Weights of a small transformer language model.
Size: 20 layers, width 320, 8 heads of 32, MLP 1280 SiLU, vocabulary 2048, 24.3M parameters.
Architecture: rotary positions, no biases in attention or MLP, untied embeddings.
Training: a variant of Adam for these matrices, 493M tokens, 7853 steps.
MLP neurons of a small language model. Each row is named by its layer, matrix (up: input weights) and neuron, and shows model dimensions 64-127. Each number is 128 + 32 x the weight over its row's rms, rounded and kept within 0 to 255.
After each neuron's rows, "fires on" lists the tokens most often at its 100 highest values on Wikipedia text that the model never trained on.

L6.up1127 [160 143 131  82 141 185 131 116 156 121 116  51 126 106 140  84 155  74 160 102 165  99 171 219 119  84 126 184 137 141 132 127 158 137 137 192 137 146 140  82 197  84  62 138 130 140 186 112 162 133  65  99 120  61 172 124 105 138 157 138  96 124  61 153]
fires on: "L", "er", "d", "it", "par", "B"

L8.up257 [141  57  90 164 126 119 114 132 150 119 116 130 154  54 127 122 157 103 110 147 143  88 126 117  70  69 102 167 146 169 110 167 181 140 136 105 130  86 121 136 103  98 150 121 129 100 117 149 123 132 163 179 127 166 121 108 102 136 137 149 126 111  86  91]
fires on: "'", "ial", "re", "vi", "ge", "["

L17.up381 [143 115 214 142 125  72 157 152 121 100 165 131 104  69 133  84  72  90 151 117 160 121 125  85 132 120 120 119 126 178 144 112 188 121 110 130 136 177  99 156 138  38 116 101 147 160 141 113 104 141 132 141 139 122 162  96 123 101 150  87  48 118 127  98]
fires on: "s", ",", "y"

L8.up764 [105 157  87  95 144 134  92  58 140 137 161 152 101 123 126  92 145 114 149  62 135 116 139 102 123 151  38 121 116 132 126 166  82 122  87 128 135 150 100 148 168 163  92 163  57 156 106 124 143 121 129  71 112  95 139 121 131 151 203 159 122 117 141 156]
fires on: "r", "ri", "our", "w", "unt", "k"

L6.up1063 [ 56 129  49  91 114 135 102 189 101  86 107  56 135 129 174 139 149 103  92 152 149 116 167 121 171 170 150  81 132  90 123 124 100 158 161 140 138 111 115 126 165  88 124 100 128  86 129 137 161 163 146  66 125 140  95 140 124 105 162 200 145 156 102 190]
fires on: "n", "x", " Indian", "cle", "'", " up"

L3.up1023 [150 132 116 122 130 127 118 106 146 122 157  88 167 116 118 148 150 150 186 137 116 189 107 108 132 154 177 146  90 103 128 161 141 175 152 220 135 104 168 100 128 135 177 151  91 106 133 139 182 102  90 134 120 169 173 145 170 133 119 138 134  93  97 129]
fires on: "s", "ci", "re", "if", "os", " and"

L8.up857 [130 152 124  72 145 148 102 116 158 155  82 155 171 170 134 119  72 134 104 141  87 142 127 149 106 154 109  88 136 135 113 145 112 145 121 100 136 180 109  73 132 126 147 158 113 182 166 178 102 188 124 115 126 122 130 148 167 148 123 124 176 128 152 130]
fires on: "t", "il", "en", "ent", "l", "ip"

L6.up292 [146 139  97  86 123 161 144 142 120 137 156 103 158 177 104 118  93 122 149  89 149  95  99 151 218 156 158 187 122  81 143 121 152 142 135 120 127 134  79 102 155 116 140 134 133  95 129 133  75 135 106  97 150 130 140 160  76 156  94 136 142 165 105 154]
fires on: "man", "ver", "ist", "on", " U", " over"

L3.up1145 [148 154 117  94 101 125 101  98  89 112 155 159 161 118 150 143 167  73 131 106 151  69  82 122 106 131 112 164 119 123 140 137 103 159 176 151 127 165  86  88 158 142  49 114 161 134 111 199 143  99 174  81 141 147 138 127 140 134 181  84 127 123 181 135]
fires on: "ar", "ta", "ma", "s"

L7.up153 [ 93 133 129 231  79 158  96 118  65 166 173 153 135 164 130 163 100 108 134 153 139 117  97  98 112 114 186 196 106 170 148 100   9 156 156 200 114  91 134 156 159 108 132 101 138 167 107  99 133 163 135 100 125 138 107 114 102 124  93 203 110  87 109 179]
fires on: "o", "ri", " Po", "e"

L3.up869 [156  70 165  95 110  93 134  98 122 146 119 139  97 144  86  92 132  90 169 125 141 134 136 204 126  96 187  77 173 124 110 115 176 100 117 136 123 155 114  81 129 175 144 133  85 119 168 104  88 126 123 101 120 143 162 163 161  96  74 186 142 161 111 106]
fires on: "-", "on", "it"

L6.up487 [172 107 148 121 146 106 139 176 134 108 176 153 110  92 114  87 126 124 142 162  92 113 160  66 190 114 106 138  86 119 133  99 163 121 144 178 118  67 104 102 102 128  75 140 141 154 110 108 133 107  97 102 151 160 164 168 194 214 103  99 122 160 110 177]
fires on: "20", "co", "o", "er", "ce", "ist"

L11.up892 [103 115 106 131 131 230 142 178 160 161 122 124 118 175 200 131  80 153 109  97  89 130 111 148 143 124 127 183 122 104 129 111  80 116 103 131 140 157 138 157 130  51 133 122 128 126  81 157  86 148 148 100  83 119 101 178 218 162  97 129 141 151 128 124]
fires on: "===", "=="

L8.up619 [125 129 141  76 122 152 130 146 122 154  93  98 124  32  96  86  95 151 110  81 201 109 113 116 129 148 125 100 134 146 108 165 158 121  62 135 141 112 100 160 148 127 107 137 135 167 119 181 131 157 176 161 126  68 151 123 115  41 161 168 131  92 123 185]
fires on: "ri", "u", "n", "chi", " to"

L11.up187 [215 125 131 158 105 127 130 101 155 167  52 126  59 161 173 115 105 113 179 105 131 205 149 168  83 142 224 163 120  87 131 126 163 107 140 134 106  90 123  84 118 138 179 137 156 109 148 142 134  77 116 154  96 170 162 118 115 183  32 175 137 195  84 116]
fires on: "-", "m", "ar", "ur", " Ni", "y"

L6.up76 [154 147 124  91 133 150 148 196  94 131 171 102 182 161 147 150 141 132 121  75 144  60 149 110 131 151 108 101 122  72 120 128 143 173 120 190 110 100  66 114 153 157 164 144 147 115 101 146 106 137  62 144 143 126 158 160 158 126 126  96 144 202 150 192]
fires on: " U", "U"

L8.up1061 [119 112 144 115  93 150 113 138 173 150 101 132 140 105 162  68 106 165 156  72 130  94 131 177 143 116 105  55 117 169 125 150 134 141  72 142 160 121  88 128 147 162 124 106  84  97 113 130 175 147 136 229 103 157 111 107  92 129 151 154 140 130 109 115]
fires on: "u", "ri", " P", " On", " on"

L3.up604 [219  86 178  90 125  82 129 104 172  82 135 141 127 105 145 125 168 143 150 145 137 162 145 119 110 107 146 111 118  85 144 155 110  68  74 155  92 143 139 111 149 201 159 135  44 117 129 146 133 145 161 109 107 107 154 139 112 128 102 155 121 109  77 156]
fires on: "n", "vo", "it", "tro", "on"

L3.up737 [103 143 135  96 135 105  91 181  96 153 143 173 128  84 109 121  79  53 187 159 135 104 177 135 108 137 122  75 113  95 115  80 188 174  89 188 167 130 145 146 133 144 128 117 127 174 157 120  97 146 125 187 144 180 143  57 139  27 127 105  68  65  65 121]
fires on: "re", "ident", " form", "ent", "ment", "y"

L11.up499 [110 173 185 138 119 224 139 113 136  95  83 180  94 214 187 164  71 108 145 125 125 179 119 142 135  96 139 141 123 165 114  82 110  86 113 122 135 145 144 196 140 128 129 115 115 146 126  99  99  99 158 133 121 120 115 155 179 151 112 156 124 181 102  89]
fires on: "==", "z"

L8.up977 [143 110 161 113 134  41 158 109 117 144 103 174 144 227 123  87 142 147 108 163 100  81  63 140 131 133  78  89 109 104 135 123  99 133  81 138 123 178 129 166 110  86  94 105 131 123 121  74 177 126 144 128 115  74 160 137 114  90  72 171  94 128 116  60]
fires on: "s", "w", "ion", "ak"

L3.up1268 [122 169 174 190 115 147 119 143 118 105  51  74  81 175  56 123 137 131 105  82 146  94  93 167 185  85  48 151  91 154 134 116  76 117 143  86 109 138 101 154 132 105  88 113  80 138 122 116 119  32  88  90 113  97 147 172 127 130 166 176 103 154 141 142]
fires on: "p", "ur", " pre", "ctor", " role", "on"

L6.up624 [ 83 136 113  86 122 101  99 111 107 113 115  99 114 114 206 133 121 135 153  87 134 115 127 197 105 131 130 103 105 118 150 113 177  74  82  79 127 127 130 147 142 131  95 144 158 144 141 208 107  83  59 133  90 123  64 103 129 215 132 138 103 188 135 141]
fires on: "er", "N", "van", "y", "iv"

L8.up205 [175 174 170 111 170 135 147 122 174 101 133 166 130 172 116 136 111 132 117 131  55 129 139 132 161 128 193 156 146 155 125 125 120  77  93  92 124 124 131 102  76 146 109 133 194 119 189 154 127 127  72  99 149 108 125  81  68 173  89  63 145 134 132 117]
fires on: " 0", "form", "bor", "arch", "il"

L8.up1047 [ 85 161 167  95 148  61  88 135 119 116 140 104 112 108 156  91 139 130 192  94 125 157 126 161 116 114 181 102 121 109 120 140 160  88  79 149 165  77 132 106 118 132 124 158  84 166 111 106 166 131  83 125  86  62  85 158 135 106 140 142 150 158 147 105]
fires on: " of", " for", ";", "ning"

L11.up165 [141 134 108 126 115 169 130 112 118 128 115 103  84 141 114 151  97 155  86 103 132 196 142 152  97 177 101  57 153 158 129 153 144 126  95 128 103 101  86  93 170 115 170 125 136 157  97 123 207 141  78  98  80 125 105 147 150  83 158 109  84  97 112 131]
fires on: "te", "en", "ur", "w", "y", "ar"

L6.up564 [142 180 139 129 117 132 135  85  91 132 122 139 152 163 149 160 115 104  49  92 151 143 128 152 106 149 176 150 127 151 116 104 158 137  70 146 118 170  79 129 136 106 153 113 111 106 101 120 116 141 141 117 134  35  72  93 118 136 122 112 153 151 107  79]
fires on: "s", "ve", "r", " Va", "ide", "it"

L7.up62 [101  74 117 187  99 143 169 158 104  94 132 156 153 137 104  94  65 155 119 109 107  96 122 131 142 106 147 153 101 139 125 160 129 192 115 185 123 131  91 134 186  99 107 138 145 120 116  90 116 115  54  98  91  98  87 120  35  64 104 212  64  87 133 182]
fires on: "o", "e", "-", "hi", "ow", ":"

L6.up622 [126 110 106 129 138 126 150 144 142 107 136 121 101 127  75 146 139  80 123 171 111  61 124 195 164 119 172 147 151 153 146 151 113 168 125 122 106 170 198 123 192  83 196 107 168  84 144 164  87 158  95 166  85 127 132 115 106 158 133 102 116 131 131 115]
fires on: "e", "bo", "ke", " Mount", "S"

L6.up164 [ 72 196  70  21 134  84 118 134 109 117 200 140 140 155 102 167 102  68 106 115 104 121 167 154 171 142 129 153 149 134 139 150  95 134 152 147 120 115  95 149 208  65 153  96 160  87 103 158 124 211 109 116 105  93 148 125 132 140 188 144 131 141  88 187]
fires on: " O", "'", " Indian"

L7.up759 [157 118 114 102 161 110 113 144  95 135 107 177  76  55 114 132 104 134 182  73 132 140 158 132 147  86 124 164 133 162 122 146 159 137  91 113 111 141 181  88 171 123 128 156 145 170 133 145 133  76 134 156 152 125 110 171 157 123 112 107 155  97 171 164]
fires on: " comp", "es", " Jan", " Martin", "ee"

L7.up1041 [118 136  75  98 167 126 164 112  95 131 123 109 116 113 119  98  90 123 133 101  92 135 125 125 161 151 123  47 144  74 148 117 138 184 118  63 136 137 150  91 131 119 132 165 135  93 150 121  91 166 134 195 145 151 146 125 107 116 148  88 150  95 189 201]
fires on: " 9", " 10", "d", " 4", " 11", " Har"

L8.up115 [ 83  85 123  87 109 131 117 160 132 133 160 135 122 203 162 105 157  49 124 119 124 154 184  72  78 121 133 150 170 163 140 107  73 126  75  81 123 109  79 115 105 151  92 131 211 152 169  91 120 100 105 135 171  99 188 116 143 164  88 150 101 125 121 115]
fires on: " =", " not", "low", " each"

L6.up799 [ 72 166 116 161 130 114 141 167 143  83  95 112  78 117 176 124 147 133 172 110 141 109 134 174  98 129 110  97  73  94 134 124 116 162 109 129 127 136 133 128  78  75 108 127  63 141 118  60 146 104 146 164 121 122 113 203  94 165  84 102 161 128 147 153]
fires on: "duc", "y", "pi", "x", "s"

L3.up712 [131 124 133 109 135 182 139 192  87 132  73 113 161 104 138 214  84  43 114 135 152 110 169 116 168 114  62 157 111 164 133  94 126 177 167 150 158  89 135 125 131 137  76 103 133 120 122 128 121 111  60 134 139 156  68 136  95 102 181  71 124  71  75 110]
fires on: "ic", "ru", "au", "ar", "s", "mu"

L3.up816 [106 121 108 122 163 198  90  86 149  84 133 101 138 140 181  99 133 172 130 117 139 120 129 112 106 125 155 155 115 146 133 117 144 134 130 102 104  77 131 110  81 143  89 132 121  66 152 141 157 126 170  92 104 133 151 137 144 151 118 141 226 129  92 191]
fires on: "j", "q", "ch", " and", "l", "s"

L6.up1055 [125 125 124 108 128 108 161 131 104 115 167 104  86 116  71  96 146  62 157  88  91  97 105 124  98 138  94 119 159 195 137 111  81 129  95 176 127 125 126 126 177 102 105 108 175 111 139 134 166 197 223 118 114 128 166 105 241 153 131  72  92 103  98 100]
fires on: "L", "o", "jo", "lan", "N", "le"

L17.up845 [139 122 138 106 179 162 126 139 155 141 133  91 114 148 114  96 156 143 154 126 166 145  68 130  87 142  91 116 102  93 130 147 167 114 145  58  74 152 125 111 148 135 182 139 160 134 114  86 137 130 145 150 165  61 194  81 139 145 105 112 143  90 128 120]
fires on: " as", ",", "),"

L3.up902 [101 125  92  94 117 107 136 109 138 111 126 154  98 158  76  99 124  67 217 140 140 153 152 151 105 113 132  38 145 150 127 172 156 131 165  88  97 163 106 156  78 147  91 122 124 102 122 122  89 170 165 128  88 199 127 156  99  83  97 101 157 165 130 122]
fires on: "-", "y", "gin", "ig"

L3.up1251 [184  99 110 113 114 108 132 136 127 169  99 129 117 114 187 213 106 131  87  70 159 138 135 102 107  89 108 160  60 169 109  98 190 118 127 153 136 147  65 112 113 139 103 111 213 135 146 117  82  76  71 104 115 101  77  95 207 101 171  64 111 102 106  62]
fires on: "ed", "ar", "oc", "ic", "tic", "I"

L3.up822 [ 92 125 126 105 141 111 113 159 137 131 184 139 142  95 186 160 134 221  89  68 191  92 136  70 142 157 148 106 144 188 118 167 162 125  72 169 126 137 147 137 176  95 157 105 177 118 161  89 180 111 145 109  88  65 146 108 114 134 139 161 131  95 130 168]
fires on: "ide", "ff", "und", "ar", "b", "id"

L3.up1125 [128 161 168  86 121 157 127 112 118  94  87 133  69 126 119  49 107 117 175 143 132 167 125 140 124 148 130 137 150 116 145 126 169 111 154 110 130 123  69 104 145 180 130 138 121 120 146 110  62 136 104  93 122 183 119 145  96  90  70 135 137 130 141 127]
fires on: "it", "ent", "et", "gin", "ident", "vent"

L6.up1240 [128  60 132 155 121  83 111 166  71 128 164 167 103 134 144 132 141  91 121 105 141 170  75 143  94 116 161 179  98 159 115 134 126 111 124 104 131 150 176 151 109 164 160 144  70 103 150 187 136  93 142 112 145 150 101  97 176 113 155 112 125  95 162  71]
fires on: "sh", "al", " For", "ol"

L3.up1067 [116  98 148 150 120 162 133  80 152 129 190 130 167  85 135 152 146  64 132  84 116 131 140 123  86 120  92 102 131 126 130 137 150 148 182 195 131 203 109 144  53 113 100 141 121 202  93 118 174  89 112 181 118 150  68 127 154 237 118  97 166  91 131 103]
fires on: " do", "gra", "le", "ry", "es", "ga"

L8.up261 [158 104 148  74 139  88 117 110 164 114 153 124 145  92 170  93 105 189 155 161 164 130  93 172 153 166 183  84 122 145 128 114 128 157 200 122 126  61 109 148 139 117 161 118  55 106 144 167 130  94 165  84 137 101 119 192 103  91  67 127 120 138 171  98]
fires on: " re", " years", ";", "en", " as"

L6.up1101 [110 141 162 145 110 110 140 152  81  98 127 155 123  93  95 138 127 127 112 200  87 115 125 121 149 164 111  67 177 155 143 128  35 137 120 102 146 118 140 112 115 125 128  99 100 154 131 111 136 135 140  79 137 178 117 153 146  90 148 172 159 106 152 160]
fires on: "th", "er", "ary", "ing", "e", "ur"

L8.up813 [118 116 117  99 146 137 119  89  64 128 161 103 155  91  89 120  98 108 103 139  87 119 127 150 149 116 113  68 135 105 129 159 101 137 130  87 130 149 126 119 102 125 115 124 131 139 130 119 120 209 151 116 121 110 146 162  97  90  86 130 123 139 173 165]
fires on: "ar", "or", "er", "man", "ur"

L6.up497 [ 86 167 110 134 133 155 145  81 185 145 126  57  89 126 126  99 120 135 118 128 156 110 105 220 146  70 105 120 115 135 120  89 162 115  86 137 128 107 136  86 164 146  69 111 167 168  88 174 119  93 113 115  71  65 177 148 149 195  98  92  80 142 124 115]
fires on: "er", "s"

L3.up643 [131 169 117 123 113  88 105  96 140 113 113 150 148 135 156 145 121  60 136 100  68  78 111 141 100 146  62 169 156 146 133 181  48  79 106 105 118 136 142 139 135 123  74 128  95 126 123 148 153 134 148 118 160  93 153 158 104  75 137  63 157 117 144 116]
fires on: "es", "W", "U", "o", " We"

L6.up1032 [139 102 110 135 135 154 128 145 143 172 125  94 138 170  93 153 150  70  96 158 175 120 128 160 132 113 177 115 101 121 103 137 143 161  77  85 118 216 101  75 139 103 112 120 102 148 103 101 124 155  85 126 106  88 134 124  92 134 104 176 121 122 138 117]
fires on: "s", "w", "op", "W", "all"

L8.up1181 [161 155 167 141 145  91 121 119 109  88  79  98 145  79 113 116  98 172 131 135 124 111 145 156 191 140 176 137 133 162 107  54 150 120 131 158 109  57 148 135  62 131 168 100 121 105 146 158 132  92  96  64 102 169 135 114 111 116 131 124 106 145 158 111]
fires on: " years", " El", "Release", " number", "vel", " as"

L7.up906 [125 165 157 130 148 184  75 124 136 111 122  96 110 141  88 117  89 121  95 107 120 157 101 125 123 103 120 164 134 127 136 163 129 118 128 102 146 109 155 167 141 112 130 111 210  95 141  71 111 182 139 172  85  50 125 139 185 118 124 135 148 154 114 172]
fires on: "s", "se", "c", "ball", " N"

L6.up973 [ 98 119 146 140 166 138 142 138 125 195 173 114 158  55  83 180 122 117 134 140 159  95 152 122 144 130  88 125 133 152 126 130 174 161 148 142 107 167 132 147 165 166 182 110 136  82 156 122 157 170 111 159 110 136 130  94 169 176 125 151 157  65 161  89]
fires on: "it", "e", "ni", "fe", "ap", "hy"

L11.up131 [116 131 153 109 120 162 162 132 137 142 150  92  90 124 100 125 108 140 100  83 180 176  88 131 151  95  92 110 118 148 135 126 109 153 107  77 133 136 132  94 143 180 132 127 115 147 123  74 166 168 136  94 111 155 127 175 174 125 186 180  47  91  99 112]
fires on: "u", "en", "r", "ur", "ter", "i"

L6.up782 [175 112  90  84 105 132 146 159 111  94 125  94  76 120 113 142 157 109 199 120 135 130 150  92 145 162 113  79 136 122 126 172  31 107  98 100 163 138 122 127 161 149  76 127 132 150 153  76 157 142 133 104  79 135 117  84 183  78 175 192 116  98 134 111]
fires on: "ter", "ur", " director", " President", "on", "mmer"

L6.up48 [ 79 188  83 150 116 113 115 129  98 114 129 149 159 125 112 138 154 182 167 147 174  54 121 113 149 107 109 124 163 159 133 167  77 131 115 147  94 196 102 144 154  88 106 124 175 158 174  76 124 187 140 196 123 113 101 167  91 133  65  70 158 172  91  86]
fires on: " Ho", "ce", "k", "E", "A", "h"

L6.up373 [ 65 135  83  80 128 163 114 162 171 191  90  80 124 147 130 175 135 112 115 130 107 108 126 111 133 128 127 172  89 131 124 129 136 118 135 178 108 123 176 112 125 185 129 119 141 154 121 139 104 139 186 136 135 158 111 125 185 140 170  98 129 118  65 139]
fires on: "N", "o", " club", " It", " So", "t"

L7.up674 [133 141 136 119 147 148  99 175 162 152 156 125 154 109 119 110 125 116  78 137 168  91 127  86 129 126 145 112  90 117 130 137  94 140 136 138 131 124 222  98 124 157 111 133 129  94  93  99 141 131 133 116 143 121 138  76 115  59 117 130 151 140 132 162]
fires on: "mp", "g", ":", "i", "ce"

L3.up1100 [144 145 114  80 100 164 157 151 122  85 120 172 164 125 124 139 115  67 103 150 160  45  93 167 102 177  86 143 102 102 129 128 108 126 136 186 130 124 160  80 118 154  77 141 157 191  92 194 111 135 147 132 139 140 174 149  80 115 148  97 147 118 117 153]
fires on: "te", " or", "ma", "ta", "c"

L7.up732 [160 139 147 202 113 116 103 176 128 210 164  68 124 133  70 121 127  96 125 148 134 128 122 141 165  94 130 143 118 136 136 116 134  94 176 154 150  69  81 115 154 151 171 111 115 119 175 140 143 129  91 121 152  87 134 156 138 151 178 105 151 116 106 109]
fires on: " ", "an", "t", "s", " no", "mm"

L7.up284 [170 126  66  94 137 101 139  83 109 138 137 138 142  80 189 145 146 152 135 126  92 127 129 167  88 159 109 171 149 164 111 161 143  65 141 109 142 177 162 147 178 110 150 149 136 118  74 155 150  86 184  86 104 167 151  68 188 178  75 102 137 137 103 119]
fires on: "a", "u", "at", "t", "l", " La"

L17.up1157 [168 124 133 142 159 124 112 129 128 126 145 131 160 109 113 138 160  86 129 147 153 119 126 101 140 183  90 255 152  76 150 114 119 105 119 179 149 133 119 189  86 129 188 142 119 110  80 103 100 124 139  54 162 131 217 158 122 157 127 113 119 106 153 127]
fires on: " Su", " an", "il", ":"

L8.up1067 [127  77 133 110 137 112 108 151 130 196 108 120 179 141 108 164 131 139 116 106 161 171 100 124  90 120 165  94 105 135 146 131  76 137  88  97 133 206 124  86 177 113 140 106 115 118 108 142 121 137 122  24 122  87 122 172 159 165 146  90 148 120 126 126]
fires on: " =", " Man", "ident", "ent", " p", "t"

L7.up1038 [109  76  86 139 111 120 139 113 176 141 156 171 122 142 161 113 130  87  89  76 129  91 148 155  75 157  96 198 145 137 119 144 187 136 179  80 120  99 172 108 102 171 128 132 138 178 134 151 130 111 151  96 133  96 126  85 165  95  97 164 170 149 103  93]
fires on: ",", ".", "ong", "out"

L8.up451 [145 143 138 168 154 131 110  78 113 122 123  81  89 146 149 149  74 138 176 156 147 153 106 188 142  96  98 150 113  74 124 115 166 148 161  89 128  50 148 187 143 122 138 133 150 126  85 128 134 162 179  97 116 114 209 138 139  76 146 149 133 165 154 147]
fires on: "s", "st", "ch", "ke", " W", "w"

L6.up194 [109 129 133  78 128 157 141 163 184 127  36  84  86 116 160 140  91 131 152 161 172 100 181 142 167 158 112 108 140 113 140 141  66 133  65 142 164 158 146 128 117  63  62 117  93 155 113  32 166  84 134 134  87  56 164 151  96 134 111 173 166 149 141 149]
fires on: "s", "ex", "ish", " British", "x", "1"

L6.up1255 [149 124  80 118  72 207  86 128 123 125 142  59 156 111 168 115 135 116  52 159 154  89 188 134 153 130 206 119 136 153 133 118 166 132  92 167 132 153  99 106 137 120 105  71 204 143  96  91 101  91 125 113  97  74 130 153  74 180 132 137 155 126 110  91]
fires on: "it", "pi", "s", "op", "ic", "act"

L17.up223 [140  91  97  92 143 132 170 125 101 147 154 175 109 100 135 135 145 127 144 137 136 139 115 115 156 170 157 183 122  99 124 149 187 124  78 147 139 155 115 225 201 154 147  77  97  92  54 107 119 114 129 134 111 161 192 167 133 157  46  88  91 138 117 117]
fires on: " to", "t", "i", "-", "at", "e"

L6.up870 [ 91 181 107 154 116 149 150 187 124  81 115  98  59  99 128  96 164  51 145 115 153  68 115 160 179 161 166 244 128 134 124 155  66 111  90 201 117  98 164 120 155  67 161 121 107 104 172 132 148 218  97 105  85 126 164 153 111 206 149 132 123 122 150 156]
fires on: "l", "na", "ra", "ne", "ic", "n"

L6.up494 [134 166 154  74 114 115 144 102  97 136 119 107 150 128 192 139 106 191  60 173  96 101 149 109 164 104 119 133 147  84 139 152 112 103 189 125 138  90   4 214 114 133 112 116  68 147 141 108 168 180 100 140 118 136 187  90 174 143 129  78 136  95 118 113]
fires on: "---|---|---|---|", " though", "er", "right", "out", "if"

L8.up104 [142 229  94  83 141 118 125 160  87  94 136 126 158 121  86 130 147  80  66 111  82 156 167  82 141 139 225 150 146 126 145 170 121 137 121  96 112 128 107  73 136 122  97 119 222 151 152 124 119 141  68 133 137 134 124 160 140 125 190  97 119 134 135  96]
fires on: " 0", " =", "Career", "–20", "il", "ing"

L3.up1042 [ 85 104 111 132 115 124  56 100 141 144 144 114 103 159  69 103 104 118 149 137 127 150  95 146 125 150 102 120 124 137 145 149  50 124 129  75  93 179 144 152 136  58 157 150  89 162 121 186 132 155 184  91 133 156 155 169  87 132 135 172  94 145 187 174]
fires on: "ur", "q", "Q", "ver", " Man", "man"

L17.up285 [ 99 124 102 158 110 173 174  99 197 144 183 118  87 124 114 102 124 163 178 114 136 115 111 124 101 140 151  95 115 152 163 173  71  96 128  81 118 151 147 158 141 132 150 143 152 158  92 147 128 122 134 119 193 161 113 153 172 131  92 143 136 105  92  94]
fires on: "r", "ve", "t", "day", " he", "ent"

L6.up986 [114 143 140  88 116 168 116 139 134 172 154 105 113 104 114  84 148  95 152 120 118 155 138 111 138 160  57 135 117 122 117 105 146 158 157 132 153  66 143 123 141 148  95 102 215 149  90 162 109 130 145  98 109  96 141 114 199 191 154 162 129 139  99 180]
fires on: "e", "ce", "–1", "o", "–"

L3.up390 [102 117 124  90 124 179  74 133  83 103 113 134 170  89 125 192 148 132 192 145 120 218 132 137 205 191 138 132 144 123 137 131 159 133 178 199 108 197 186 139 121 106 199 133 163 137  89 154 120 140  82 209  99 141 160 162 108 110 163 131 131 126  92 136]
fires on: "s", "re", "or", "al", "y", "a"

L7.up210 [137  80 146 130 102 132 118 132 133 159 168 112 178 197  95  92 115  79 114 189 151 138 139 130 131 118 152 101 159 113 135  69 109 143 130 154 136  33 137 108 130 139 128 128 121 156 136 155 175 137 162 149 163  56 117  94 115 195 142 139 161 173  82 145]
fires on: "ang", "id", "an", "mm"

L8.up506 [140 113 142 198 113 103 179 168 180 106 114  67 141 138 146 158 143 145 111  89 141 150  73 153 128  98 199 114 144 163 103 179 156  72 133 142 149  97 124 158 102  65  87 123  99  74 126  59 150 103 120 147 162 145 109 147 133 129 157 117  77 125 131  62]
fires on: "s", " Car", " Bu", " car", "co"

L8.up523 [141  68 105  95 131 101 124  98 143 115 125 166 138 163 132  40 140 208 123 121 118  92 139 126 180 150 112  69 114 149 111 140 125 175  47 115 146 157  94 167 182 156 128 134  80 145 122 134 153 178 122 107  98 149 139 102 119  70 109 182 129 150 144 174]
fires on: "ri", " tr", "i", "ard", "s", "w"

L17.up183 [148 117 125 116 178 120 141 110 130 163 194 143 105 113  88 163 116 178 168 145 142  82 103 123  83  86  99 138  79 105 142  87 110 122 104 131 105 150 206 101 125 127 192 144 115  85 115 111 103 139  98 147 117  92 247 101 108 119  95 138 129 126 168  80]
fires on: "s", ":", " is", " as", " was", ","

L6.up606 [132 142 148 116 133 169 166  68 194 131 151 101  97 134 148 145 113 110  85 118 117 106  98 124 140 109 131 127 130  71 132 134 124 101  78 130 143  70  92 117 138 158  94 119 178 179  95 114 128 114 109 137 117  94 164 183  98 178  95 147 160 142 135 127]
fires on: "er", "gan", "und", "o", "us", "ist"